{"n_layer": 8, "d_model": 192, "n_head": 6, "n_kv_head": 6, "head_dim": 32, "d_mlp": 1152, "vocab_size": 615, "activation": "relu", "norm": "layernorm", "norm_place": "pre", "norm_eps": 1e-05, "positions": "learned", "qk_norm": false, "attn_scale": 0.177, "bias": "all", "tie_embeddings": true, "parallel_block": false, "init": "normal", "init_std_qkv": 0.0264, "init_std_o": 0.0066, "init_std_up": 0.0264, "init_std_down": 0.0066, "optimizer": "muon_variant", "lr": 0.00157, "weight_decay": 0.14, "lr_head": 0.0077, "grad_clip": 2.0, "warmup_steps": 200, "schedule": "wsd", "decay_fraction": 0.876, "decay_shape": "linear", "final_lr_fraction": 0.0, "batch_tokens": 32768, "seq_len": 512, "doc_mask": false, "train_tokens": 249900000, "steps": 7627, "dataset": "wikipedia_en"}
MLP neurons of a small language model. Each row is named by its layer, matrix (up: input weights; down: output weights) and neuron, and shows model dimensions 16-143. Each number is 128 + 24 x the weight over its row's rms, rounded and kept within 0 to 255. Numbers have three digits each.
After each neuron's rows, "fires on" lists the tokens most often at its 100 highest values on Wikipedia text that the model never trained on.

L5.up431:118117118156115103148117128117158143124137159132119106143123125131164118141146118126148096147145150090152084138092097101131114114120126180130092108087142142161157140158132122102090093171119148131098101090081121096166137167158149098134113117138114088137138103124119102133121177124139090136129124149123142141101107121112095124113138134077073130148064154140151099115165186089129150140156
L5.down431:114114129129159135160119155126177113110142139138144163155134095146135170120168115143108140109153121091122158094109143116145111104112091151181133166116098145129115104110158066115081128119064137147122134147147106123146129111154109134105102085157125152067105152137131138156119150159074095130094128169116157103165129085165134161129131141128147093131161122141114134141134094153114107161118
fires on: "ri", "ol", "il", "e", "al", "ul"

L5.up706:102080137138123128159122110093117134083108109090137123103112118121146122153154173154165130133146127121144119118083148153148131131119160206103125130125146114142132108144145126093186131130101119112151124176116136136086137120127123113120139113114102101117137129103096190130096147150120130152081134159163118173150101125104114107108127101124127071157122118132110094158165166112149094161153
L5.down706:140125115111154152146107130144152175091100115099128115131127130127113169141110146138106094112145144151104147133132129130075139111131127122131161088097120141136109138125114088111135186119139133098155169158135165195126130128137097116137113104138161179088119137087089108095143154110133163145140129149120136116166112122147083112114125177128121126102132111111127087097137163146112127070106
fires on: "ar", "e", "om", "if", "on", "n"

L5.up466:122124138132163130185149120180104154150171122126118123112170155148129124105116160118179107120118116142119128150124157142106123163082133138085141111115142161147114157150116133138073130084157105117100177158122098125107152128152115086118103132143132139094140113130068139141149120102116145154112108133102103094088119109133097114091142152148122123099155146127170132103100126146141153137129
L5.down466:133113145173098168109088193083185128093129125148124139085175129130125138110132123100098094158094153148170147173134098060164126104129140134148147165105143157103148111143100143148144142108143145111164070065148126138152107135110125115150157110121119144167126155157130141105119148153108124117150128123096124128142089142141131153140110101112131112114137151132140150141105164131138108166158
fires on: "d", "i", "st", "ist", "op", "or"

L5.up117:125100128140092131123144113125136109096154119102152144123148114120120123150112114140150130133121136079120093151168112085086127167149106115132119123156181139135111131155108149140113100142078095116134139107110128122120124165107113092080114108098149114139132133150173125140105122105084087120122134115133086139158134132105111156097146100096139122169122127100136117119163133108097109175123
L5.down117:141104158072132127119113149141107154156141110118168125158123146151141124117115135131107101104152109120129131134106117139099103128130133121136110162161110121157113085108134127158112150124167159142179124107160121152114116145130098109108130114176097144105109163131134130120152124095153104147097074111105197079167119060169123102133109133149164127100074120118137140097122127109198133134151
fires on: "ce", "e", "er", "as", "al"

L5.up153:129125106130134083154095119109133101107123173119105083135150119105127152122126148163105132096123174115098127133148082107109150115130130141139123163117137099090105128185090164153087138172191115134147101106139169109127106143120149117115090151122099116129159118150083145137122134119145083109161104131109134125185107102127099097121181145137150135161157135110094136152096116152122117120094
L5.down153:122101081107119141092160130135086129132099128137145123128158144107155124098137135134141155115108174130110139121123124121142121120162141154110120105156134120122136098089187112127147113144142156126160083120112119137127161163149143120076125091136096123120112108131112103124141102126128129124168152117135149115146122156109105166155082143124101103128166150149147153125128165123107165160145
fires on: "er", "ing", "mer", "ent"

L5.up224:131140087139124110109117151110116132144135135128151108088091135143154168096122145133127106154166128148117140118161174147125180159096128122118100161108135148146083153113122109088117161146123117094124084109147151146130139174162137106141171176104113107105155146105133114166162116081116086117127127177122118118150101140150157154087130135150127127116145130052105130156092146125139170132095
L5.down224:154134092133182142100093162123111131126100138107133070125138133147105120173119127095148109140132111163119135137133139136154112091124100155137112089178081102120120117090113165141145108120109141103128112124107105163123168122117119163119142137105114150157123139111154132123117158135110163139152126132138145125138164167118109101099123148075095120136128126166097212154137127203129088200142
fires on: "ed", "t", "ous", "d", "ated", "ary"

L5.up380:131114153142124119129118114124122093109103150139119103150127138148139125146115108116143135128112111094136167121154124142152103150150116130126141085145125156074147108098194132152124168164138178132161100094149122124111122098116150136130112130095102139155134109095115096061123144135175180127131128135131137140123098129133140103144167117127148078143185128135153125117121167112123157163158
L5.down380:098148168137175105105139136130134114133124141086131089134170122142134126099145125121124148141108136152141082137107141115158135120118058130096137146114160130132113103139071128156090110159169157119111104097150142145121102143111101142117129141160160096157145113130149129191131094147107131099142110104122161118129105127127129159080192098157103120098160198172104118121137173094128174144089
fires on: " w", " ", "ra", " The", "her"

L5.up80:128129143159138112135120114141123126118113109135082082151104081157131106120158119122107125110130120111149144141126128125114126140152124076113180118140109138133160145111139084147124140130144119093116178118081132113108131073131125100122078138150146104118109082117153156117056087129163150121133104118126130142131138088107148110133125153100124140104117144135136145162132170137175106108154
L5.down80:140143105109159089135152142113105130152103157137118151119136131104161161107164161122108105146099113113122129119133137149110161149064102102122127134108106118144152134143116100130126095163132111157170120141133117152154093092116135170144143132069077092155119158106137132148124143098109118150133144155162147144110123142138152107146133167113104157116135107096163106154124124151129124110129
fires on: "m", " C", "ow", "^", "act"

L5.up800:180159122106120169147130133161103168118124098098145133120159134131178116140176116167159109157105147107101109132172166127136135103102171130174133113069109128109138119108096084146119160136127114134125092085175155169141141137149155098136117115109109104153106154097139129129131100104130128146138140086086119131156134119135137155122132145104123104149148112179102116110102089121142120156112
L5.down800:107164119111111102160106141129122126126094156105122158124145150117164144127159148107151160104157144145134125158186109130151133086117118122165147131154082119153149159144151151099099134141166128104101145104111130143109096134074117133141144122089161124134137143100118097119170102089112143119168124156133155161152116125117176145123105114116133098142107136160101147121076133136160147136130
fires on: "b", "–", "-", ",", " of", "s"

L5.up695:167137123125148105125093158125093092130100120127103156128152145094117126104121168084185133126154138143119150121128143132115134120122135135128139115121114085108121099098158173115144112151184110151105106144180134096117121089138143092130119119139147166170130108117142100098106166162133080129147102145112117144155117111119113168150126095138162138145149102097102145126122145162117111120169
L5.down695:152142136135148134088135158126143164135144125122121124078133168114160115123152155099096157140115147145136163099114157138137120100126136106093132104138136157151082113145116124120158144120176168153095148146099112148101139100074118117129124161169140075151166118109154129151071114126115078121114149064131097112129144130113118122092143131148146094131140140134115111137170119063130148137136
fires on: " D", " d", "iv"

L5.up628:156114128087139156101076101126112102177139169100138132157185130167119148098125098109097120155108155097122133108139128127130119126131108145095103083133140138140126129102134133116141132133118105122115103139154149121110125146116140107114108114171094172174096109159167081149136102107133124150096150168107129080165139116095134154125130150114127156115153106151118152137156123126108102098123
L5.down628:163187140125120140142103150104115097156109156134165131156166141122134163115129147147120175117105192133130152162184135152103118097148137139086144096139103065151147136112101135137154165129166110116117132158125141118099107106196129090133105146131116099118099116131131138170152126129093146084145147134101156098135114140089090171167119083122114117099143156140111140119124113112136125108126
fires on: " sh", " cl", "l", "'s", "ame", " his"

L5.up928:156090093123083113136155150128137153106149144147165121110143110099080151114131126131145107159123153138119083145169147133060157121143144134155108143110151131122180132138129117100128187132119112124134088142143130104142163139105126144150116140150135167123104126111097103149140172169147121102155111097104094135108068131112122127087134182109144150144159106131154133122135121133151173135134
L5.down928:135113109152150107126117141170121150165151104112148126123139064133144096106083099139153137146114181168128185133108133125162121125128122114145160147180102140080157130132080104154084118131082153134144142104092159131141152116154113136136113107120130113130175098197157120129124127101120122107107116127139090117170136100177145153126127118146075123110124099109092155123099168117140104126114
fires on: "t", "ed", "end", "hed", "d"

L5.up123:136100143123117117095158149151094173121169103084126117133110144123139118091118095180120114140166154130077120170112129136157108143121110103131133135144111121151127136109136095186100125097156127144096172112134113109083134072126148117121133090147128137148162134098154113087177126116166139152129126150119097142090109167113112111146141141093114134097107112107144122142119151139106114148106
L5.down123:128077089154100141133145176078143152084107137146150106159112156166121104192140118130154169122112118129120141125148122129136136151128119109196152129135143161130140126153128124093189121108126080100131089116130128141131135103129103143161129137121141109118129145120140094145116076153099143102123134093107126117088134124190144108082106163141107123129161080153127159093124092145128121127108
fires on: "s", "an", "r", "ar", "al", "he"

L5.up316:099056093136124103095117093113125106145152104151097169107139110172131137122112151113127137170110122123175118130099152133127130146149158126154128145111112108136107098155162120086161142151134159151071139151126121133125159126148070107133095163137102165144067151146128119122139146121139133124098099145100128112105157109085107144132132117060106101147157066133119108126078169142147090152106
L5.down316:156132139148116171146131147125123108144157141148124122112140136170133082089106141131140106154142116149095100144103146147138132144123112128136054123156113169175123117118123133147090102168117095098160167105125165122123104127109141124150094103124104112090128140140090141135119135177113138116122112146099121143139147116123132116144095109148099126121093154114136099140169155135082095183147
fires on: "ant", "od", "ian", "im", "n", "ak"

L5.up169:110130067124104130129142151106126139149115143135116147169133128103161128087104107149105134179152133117133146143111141172130160122139129129110146142114162161151156099145125088143162147168108126130104184121144135129135169079183118113136131106111142092092119117164139135130108099100152153146130126099137145133132126121111069120126092119164106112142135153102142137136157117065172105154139
L5.down169:120133116115130093099094109103102088128139123113074127114150093158141137105085138127183102111141173166053101101159121144150107153147096076127153092114147115114114122131138139156138115123159156110124112133158121123098127148112157114132146161134120114096125124134102147119139104109139138125138133096098122106135130153121156070163151153092157144166152120118128118156118096168151143166141
fires on: "e", "ver", "ec", "p", " of", " un"

L5.up1077:139147145152142141114140101154148108094140178079136117156147136091123131105114133132132112125120151146120143138127127145124109129125110124066105113108129135128140168107160128155088113160098164113170095116157144079143112110105174103165122080116127151092096107124084150128119155146172114121170130091116122104137086149113152162153101163120182145142115125117088109093131123132132121129132
L5.down1077:157140149107165162126123135112142123140088142142139137151097183106083094126106113113153158101123121175104126134105118079120134125126167148136149118094157127108127127115124158126167152153108150174140156133127134163113165115116110116127122133130118130132119077126114128152093134122134121154117173107107118135127165139089102128153149105118116066097124130073133150092141129147139118074159
fires on: " an", " h", " le"

L5.up1047:159116131129136112129100136131167123129142094152154130164072099156146144108091153136131125171119182088144100142088134140117101136123196150149137107148073130118139149158160139118147102126167160099170076149116131114131099129111108103132076144114153108106151105117118112087122147096112089130089098110136130117110137148081144151133131124085116088127145110171123162141142141105114078149134
L5.down1047:096118139127133184138120142133065126123141112128134150108117124092140132135166112131137100129105125122164105109170114132142102129179106101140102142081126133122127128164149140134143125141136127152146163160141096144067140158137071096103133146163138180087120159142140145121122111172146115120144136141138147124128184105117160136130074124148137147146149108126116153124133066155118143113103
fires on: " n", "n", " N", "s"

L5.up491:171148156128151156122142083134118134105155168116110176114130108094109129143124163106151136117098137113136145087117091147148114131131107146099117165138105149098110135150172118126144162175118092126118080114113160115111110124131118135119101046136136149116119093128140081121111145109144141107074137093121109116140148151157125054159127143130125163140113134137154137111138123116074130113103
L5.down491:126100132122117122063099116128124099135128081088151146157107151151123125163157126107136070128119116143128114116106127147099132110195139148157111090134168111139114120131111180131114104159116128160116117122102134161103082119108114145171135105141122125132125141121116182123160133102128108163156161141145138167109117111146133130134107130130099133131121117139145108110104144174185079183182
fires on: " con", "et", "ain", "on", "ub", "an"

L5.up327:117145127096109141153103073142138090099148103132098131146125128076137086186144093121113126155126138134115146104111112139117124118145157106138075112156134151118150110163137108169145132142130070153135128195123157124151169126135129097105145166167109157133128118106110129110101088144129189155183114141132127122138147138166140096110117126130130131078146157135140121133094161163115106114113
L5.down327:166143113143099080115148154113105129103137116142104148125140105204102134126121133136113061135105136141177118180129156086097129090110136113145157165118104100168127136142135156132115121161136104171081143066157083106113114105115104115120147146119097123131184129122139086121094099105132128154116107123153142134108118137161092130137153108156120112104134148126103148107149119119121124135112
fires on: " p", "ot", "at", "p", "et", "P"

L5.up711:129144160117112139093124112122118112097134134164125113144151135139110124115085131161101121135115114138094100147118139073123140124144107124164128076128139135092165155172099149151179138089120106095172136102092143136136150116101103140100147139147124156153088105146145141157148153154145126106162105114099143168145110102172133139165106102098092129158149123135114103103167134110142113149126
L5.down711:141157107169127107126116166117085135176115114138146123148130110178123118132141143117160115136142103112148093148152117144137158137138157132112081138119148116151032112124137157099103087147114122153113133132139108093132106131126106160097099102153185113119111138096133087101120124149127102127096133139125107078164101122106111127147137166123138144139095157145149145168131125127150171113128
fires on: "l", "or", "e", "er"

L5.up703:117135171127105170098143120150110165139114164107137110133128119118092135108139177164096121115143112108116122180139122143155125081105096125140145146116118121128127132131128168138152096141117130151118114122130133129082129120105167135121111133168110119113140105123107138093122118108126098144113130139147173156126124157109110100132130098119109089147126134124122136137086086102130153162121
L5.down703:136182115138178168152123077135150111132134126134101139105150135161136117122097089119137131096128136140158059135049124089092108163142138119147144108143120143142131101087146109124106160105156117132102121127150119099219124130116166118087165141152123157126139136114145131137133088104097102169094119127134132134121166125141120108162122159135115124151163153128139094096111164117139125122086
fires on: "s", "ing", "ed", "it", "d", "l"

L5.up576:097124107150106125172143118137112108165156125075146102132102120114094153176113091112144113121129130156124128145114158142141144073115134098098147109079148110121135136136142146153116147129136104118097109149109177115158098154079139155123137155125131093098157134090111185137112152119126137176096087123133125124132115138143149192109142099127148111141111146126119099167109125110128137104129
L5.down576:121131131108099148103147156086135147101103116147115128128133165083158132083115150145116112121102125102091153134135151165141137133123142177117128120096137092123140109164141151138164152109104155152118105115131096112153117103156118084142113095133092154087138093166106122140119160150129112124173127167132136107157099148177142109135151126107096134087137125175135118091145147132123169108122
fires on: "o", "c", "-", "ro", " F", "t"

L5.up39:152104096091136121140123134117115092114157111144119131135162079182095143112177117143130161094114121131110128116183107147057125120158146150144113159143141130148129168130136134140154112100143137113155111151122120151154082148144094120084102108124130135120103118068122183095107153129119157130102121124114112144158116151137135133142138130114083098106102153122153118116129145176154120175139
L5.down39:106114134157148151109138153115091116118109091097125097142101102142140105146106138116147081137146134119112114158142118139124127134086120083163147142113112136121127106158080136121100134163128101153148157143141115163101162090138154075168105161063091172155104164126135118104128149131143156193151108132135145127135161097143116127143152123135118124159122122125109139132160120115158178126127
fires on: "an", "ng", "m", "n", "ap", "e"

L5.up927:083129095164109140150130147155111122110087134159086123122087120138145140131164103082157133128126102125114180100119104145097124142116116116137168159108149116149102123117117149134170137094165174117146129138160115075131147130137157150158139159165140143151143104116134101115158134130138113093133159173104097135136149142087130072121179118133128134146134158070128147109108140119119166124111
L5.down927:140109135175176104121121146152141160146125163139150129115126125156121096176110183128146120078132124106168118116143145135163109155111115119147125154133125140134088110122142136141086148103101158101144104118128155185174120095097136145096134130115119151110102122142147106145127112130072140162156140120108119165122120147111129124111127139162109107122105130156137099136169088151122105112145
fires on: "ra", " at", "en", "201", "2"

L5.up626:103180129096158135145167109160122126141113132114104155149116123145161122121109149158140182100138119131109157144112116115148102087120180149102182129112098117126131134174165108141133134107142155118148138106141121125094134129138067095107108136096087128138143113137142136113166126104101138119147105144154159082136117113102161140076126157111141105173129133105094144168156087097150149130142
L5.down626:126094141088162134145118170102180125127189078124106114135142146141140121109089119153117137131145108104169135139123158141118143152145140150103113115124198140121147114116116154124133149114148126133138126162127128166104120126111163102128109123122136116102106157109119110121119110117115112132089127138179099104160132093122146097074136136134128089108113139123113107155154110140139082098159
fires on: "%", "m", "s", " in", " m", " were"

L5.up364:094146121072148102085158079188146115133087125150124109138106128098129122114149129141143143113092107094136090147168106095173080173119161109150123154155132100076105128141141079159169148089170138097160131105136142136115156102118117085129145107107164126126100117159127133129095116163142102157078132160138120164145109191142109150142133149137116119143124104124131143154118131144135111160172
L5.down364:106110153118121113112168187097127147144189148152142115172119127114154108132127134102198161098133117095160129121143170121134113132131135139138099152106161133131119102153116071149118126172103084145131137140133048170131131119156106120115089114180107106124121126097146115143159116123107143091096128130152157113125087129133102088139134142074151139157145125149126162096155103132160138128141
fires on: "al", "l", "s", "ar", "m"

L5.up648:137133122115137160120113096125162078126137125141101085149188121109138123107132139146103147126128110149149163155107143125152134107081135142123130126129161131153098134141161082162136168135144165061108182137149106140101179147150081114173099108118110085159132136156091109116084175105156095137122093120132146145176122093122112172133121118101137140132145145119121184123183089120112105124150
L5.down648:119097110175124090131103112074136156104107110098116170151133123128117156115128116170159137122172157125107068127089107115123168127139113082185111092127076120165161134111137122130138064148130097185142104149124115159128096128113121156101107116145155168057111140115145145151171146123164129115149124096155153095117133150126146125123140147123135147099122129149137123079111118146155101124103
fires on: "e", "un", "ec", " not", "ri", "o"

L5.up608:137123129093162148122132116104138124123132159122119169135093094140109150160121091143162101147090126112129145127099123172124128145085109154109136168082131139128109096130125107124116095101140123116138084162114095177140090122129123101110127138132167090138176143120150146153102141105138077150128094158137137121164111090137160157136112137116167134110125107162104112106082116148142110140158
L5.down608:131153103110090151089137120166102110129107133138109115095145200088125123136135135109098130161143154150125083137131140139109134113143130117144095106108138118131114142159110189166106143121116115132153115116088163116118175123107115147138090136112129125083135104106111139130106161127088152110155146107129113151150147140087116067167163099130137141154102156110153150121133110108099074117132
fires on: "c", "ing", " St", "ed", " C"

L5.up1039:130153134104122130142109171134149134147165143164090144126143122167113167131122147147084102145103101106165168139139172146154094096137157137143085133137148093155125141182109141144150144124121101100074102123135107150121149127155137126133105128141126147091132084108097107142080172129136116121118165113081140129129102126152129136099128124127120106075138100131138135129123143095083079145106
L5.down1039:149127130146084130121117143165103107141123109124117109111109129139136126136102168146127128097120138134133135148116092116090131140159144135167177099096112175120179156129117144152137150115135117125136097085139160116128157141125172118110123141133108125139143121178131143121135089125104136143103081127113135134143168110161109120186106145186090116155110161095146073118102069118148152114136
fires on: " ", "d", "ed", "h", "o", "e"

L5.up694:140161134121129113134107126143128132109167103133112093146150118112118164147152119136132092090095109129148143156109110129113119129163138140110124146127130112147134135154167138148154121122172174140122133125125187118111200109124141132139136124123131122133131139094098132111159109150161135118130062164107120103123118084136111157055136126152116118094108136157101148149152091173129124108109
L5.down694:133098125142085117133135151122132131140133132151165141122120114128139126093156150133143110080160073121119101168122190083104073183151125117143074151123147107130147149108157112110165109093157119117108119130125125126114102138124131120107181124123149183085100153116142133073143132138134127153107162114164125163114130096178138113135165130128142149118123137139126131113143122076082130098147
fires on: " p", " to", "il", "et", "w", "her"

L5.up698:159141136132098137125154146143085102109112135143098130112116111118092134129081126110152114106163111111162128123116138180155102117113118138106144110128104132134117119121167148115083130111132156153118150153137124123119139138105153150082109138146161155150091106148174105078125156148162100117169163128091146091143165146109128130086130154152123140136093104074117125092143135128130160140103
L5.down698:171126103154156159127147153161124137097098135146145125164167163140170104152119125140103101140119144129109153108101081085134124106093101085135176159157126115115076153130135127088128131121116159159139125124113157090142129110148181147096180128130162135108147063153150147120144129161143142129125136121103114126143144148122117121124132088110170101142120111078112102140096141111135137127133
fires on: " d", " D"

L5.up1017:107144131113103109148163147113132069147168119137150115142170131136133106155134141113128101163125144136120130117126188157129122087133107154150162097121120105122106130138131135140136141114111121123103139148135128111134105118088129116141088103127134153139104106076142110090124123099123144142115133146151114100145133152098122163156124106135105133151166129086126140129086109138129139156129
L5.down1017:121121128177092189196163160102132130085127121170135123116103134127129138086129116143129095113088057125139114115125138142127142143106162112133095155152133134157132110124106113145144151145151128148121148168112117107117151122122089116106138135087138092126160123137091191127111133122102118142100120077099123095146114130137130091112131127116121118087139133119117076109101149147146150101142
fires on: " d", "c", " D"

L5.up887:158138152135127133157137136099137124159150094160156134135102114100124122109113162124167097134122129170130131143158128113173122134121131137122104081173129124125136128097154142105149101135153066149114121135137117111112150103127131130125167094142119127134134140113139087092114145120114091137150145122187145106159163162093153149068146163150180105124095091145121170176094119095086144130153
L5.down887:186106091106123148121135128132111108121096142159084117107131131163087187119136143129116101108140116163124117100128155111148148119087130055138130126138143135146092129117143143124116123111160136113122139129141084153110137112132156105154118139131095111115100136111125133103114188174105136148086144094152121112169135147117067134092135094127162113128121137125118107108094124123128127103140
fires on: " d", " R", " s", " r", "R"

L5.up740:139149126114134128131132108147112107113115115129123108118101108131112136112139100122180131148151125137105099167173148120145156139117114141128190167144150098158128172134120130151143157118097083104182103112132094122131112132084129110126091125111117127124108107103143115114090103150093119141133136138111144120164108167130137124109102126141151158158132085142131086129100092110096163085109
L5.down740:125148134120157123146135129100133102130112121087159146121157120136126093109138160140143120140181129150138132144126134104194151139131117107160115083146146164118088100124121136114118154145144106124096138116126120156091127118172149126128088135098112103123138127110116129095184170120130146142114114098166177096138152117156090085123129140085141128104136101180096112138107091143193101088144
fires on: " s", "s", "ly", " or", "l", " g"

L5.up5:164094134105096157128165133134147133121159116131110122100122111106133081142077137119161125113082114164131126127129114184095132100133140130150134170115122140129171141155160125174113124104121094129107102159112133126109157115116115126100136118108142128111160126145120160123135105123144149136109189133113113092126137131105150111095120107123128125104168153088113087094160109132101054105079
L5.down5:102107116150169092124068125133130135136126077087128087161126149147131109134138139104098132140150147115146112149154164130108115135121180108140118107121111129132115144108105130137107091127113078169121125140119141161116107181098113142107135111140106140142147116150145093159154152123147125092141127133088113129114126142133143214103135105136127159094103119182109092106125151122135120143136
fires on: "i", "ut", "on", "ir", "et", "it"

L5.up108:114098140109119118127156102128100138125123092103170098128107110129113171158102103145132123117143130140118179141098115157094104085128123131126089135121112103172125136146117135107144183064112149107107070080125165133111152112156133100141163124112130126143132146126177140171155101101152111148130142133128161098153122109151138124129117081116091142148145100161149106107083141099135107126131
L5.down108:170136084108143136103155115115101122122143152122137125116121181128136095103173088132139130135136175168098162168163138115073167150101119100106104127144117072150128125085094155108121106101129136178177153154109100150081107179155146128123120114103124135104128125130108112106160114132151145117104096141143122144147132118147149114115137124077108115162115120124139137137105162117098140081138
fires on: "ical", "ing", "ial", "ed", "ion"

L5.up996:136127180156152149121069140178119115114134142129130101152104082110117124128126110106132104150140172127102152149185129130121176103134109129102091104150112150173133161140107167129113147144111076166124144158121113155145146124144136192121113177156108111115135113129106122144077150100119147131139120097131119159136087133083155126093152116102127096120163118125122130136150127160149147147172
L5.down996:142161168127142140100133137106121106122151143099148110144140159167129132153092089151153130117113117110146120150134153140175145129170102137125143124131107092137094108091092160100177102125089129151103126134109145137109136080115137131100083123107132135115141163170149093133135129106151142118145147108154128130124156165134084105114126122150091120130157080140090174099141117145118148166114
fires on: "ed", "ated", "ary", "t", "er", "ly"

L5.up296:137111134147108099100078164104175129113162134112126129127172115126122151077157137156103111115167164108128112121137158145123117115122128132141103106130064140144166143117109139133150136116155128129114102168151129104113171149133126127147130118128103148160122135105151108176096168045140118130095136117130152089142170133112134116112132096116104083100128123089100130119083110125136129137098
L5.down296:127149147100139164156166149095129165156152109141088108171103112134133099137099133104160144116156125126139145157117128168097133125132116128116156090147085136111138159096160147159101110114113180168090133103130129158113080139132153122136132147127124143165113098132138105117104146135098128114119100137140152105156126162106157091150102147128116151142105119087129078135140158143144094151111
fires on: "it", "h", " d", "ing", "ic", "al"

L5.up377:102123078103101107180108115162123118080112138120170115147148087129141139122099132130163175128087146124163111100097120121125113130096090146154105116143147132152130169089109133173131116065154140141088113108158099115114124151104128136111095109104123134122139078085130093110146115107102088127132114165154128100087186139134140118125144139145112138179173105115137139159164146112125112104145
L5.down377:114102095155117140134123095110136163123082104174091103119130125101123165137178132122151101165097146122119113142141112110148168132117141116089135120122102097120153147185137140132172104141143082107123176141110181123154189115159153114125130116117134086130141150145116134109095123146155151136097137091095109147165146140116095124172133085161180142105137088098104115136128123132151120115142
fires on: "a", " D", "D", "m", "us", " T"

L5.up365:127134165111125112116112127180137105106117126090141142163082105178157139092169146141124137152161127125117098149135144159138131146124088121098172127130121114141158172108115147152084125139117123148145126128137109098089139140098112125102141132174143142111142128116084079104147085110134127107119100159130112095139150117119114106112086155130112126160130181107116124076158151120153123141155
L5.down365:116117106133144135135103145131115150141174076117100158102139131100136134111147146085134120092115134125149061118164165098118131149097120122127155121099132141093103079096172139087154133103142147106133147147182117151142113104156111101128090101098138122156072122135161129105141129096130133145125122103100169139130084107141093166131152113168152138197165128134123132104114127128104103128142
fires on: "or", "al", "ro", ".", "p", "st"

L5.up533:122093129113109101127143062137103124091136128096160162100153119114164122177134123131129146108141131149125140191074144071145097145134116102086130141100157167147102134151147116113094145136119136101132132113142133147117128093126086087105130089128113168165108131143115095107123101111150141204122108079119120152147127149095155092116096136125095133134161129122090120148146170123155148144145
L5.down533:122158168095144122111138101095125123110144139181146162162136144088151150134172136146134151132144126140130138119085112122161101095171169116180153155086127103131123111146129105081156110090113113132137133153154146153094110156129131158135093141120104147095130131116098144105113172124135125107124150147104097153132145129108147165136130096143117121101135147085085162158149143129154130115108
fires on: " an", " p", " t", " also"

L5.up819:127114139173111130102110147131075136160150145115112122164178122105117143102121148154100111146109147142133123124141128117122114123106113122118129121100145127134072148127141140119112161147135133148143144151137121156111154152094116108157095133141097071138114154135128092116066170139105210169153125115094127113187080124178106158135122117135147126113123120129125090166090113106112128149141
L5.down819:115116072135121116130123125133126157144123101136144168089137145165123101126129110112147139137117091083151156127115150113142114123136101154112112123149101142098103134116158106129190125150141131171088151119098137125091132123128152129100145079127143081103153128097110085078153138140117095148147139160167150151112103125110153087147122132144127113101117144171142162170131123145153158161141
fires on: "er", "ber", "ater", "ent", "ar", "el"

L5.up255:099105135139104112127124125120109125143127100122159091112097100150130112151150136116117126127123104098157124111118130138111117133093170102155146107108131126132129126190154098199138162158084107159140079120161153123100121111110124111141123084109140121098117104153154121106138139129117162137112140150118090091083148138148138150143160163136134103163133118124139136082134125148143132130100
L5.down255:100110114104149174155105108142129127130124116134127116139132122143116163147111108146109142155116115174119116115098151150137141092093136156136155101122095137135149136105123108154132111137186162120104145106157079141138113156102082095110149064103180120142112148132135152139139130117110138091124100134141106085130150140088159151146135104159096143162134144154151144120108119114149134099121
fires on: " re", "-", "s"

L5.up78:156098159151145165143137148144139123172120100123090130143094145140147116089121157158102109101101117143147110143168157120127168116121097128136165103145161152113136168094151127189148089078149135135127151079115177146118156131158100131107140122141163100123119159115137126091154098176110130102141100102121164127121118131147130132122139136104112126137139162094120133114131113153092095150124
L5.down78:132151153130101142191134109127145171109133146136143091110136114106123160135123114118157129110124114118110095114143124145184097166157102130108065163082144102088148125156148167107139127168123121113146098154116148133128084126094108153128099092117109161118089110108109133126147164074134113134120150135154138145145139087100140174125161140156138114119123136160139152145123121074143114141144
fires on: "ro", "o", ".", "-", "w", "r"

L5.up718:107123133098117114123160136124115113136169145168143132090126134178121140168143135117121099122113115113128138113101139148142072176081150126129141128122108143132103145115082142115150182138142143099118142101156184130098123089102112137135111073125118148126126157105151097118113117116142157123146118101113099142151087135132131123160190115129141125122144165145112104150162115108129170179153
L5.down718:091121182141097142134143110149079144140156123129143121120164152107117169142117146113134149153141123081153128108124130155159133159108120139121076095128117131134134088092146162136107098104115111110107150106100079161170102162138102098116142096152111086147118123175137107125136095132137115136135179163074121105089143140119163149097131113139130101168084123172113154114112133117110148132140
fires on: " in", "'", " w", " ", " \"", "\""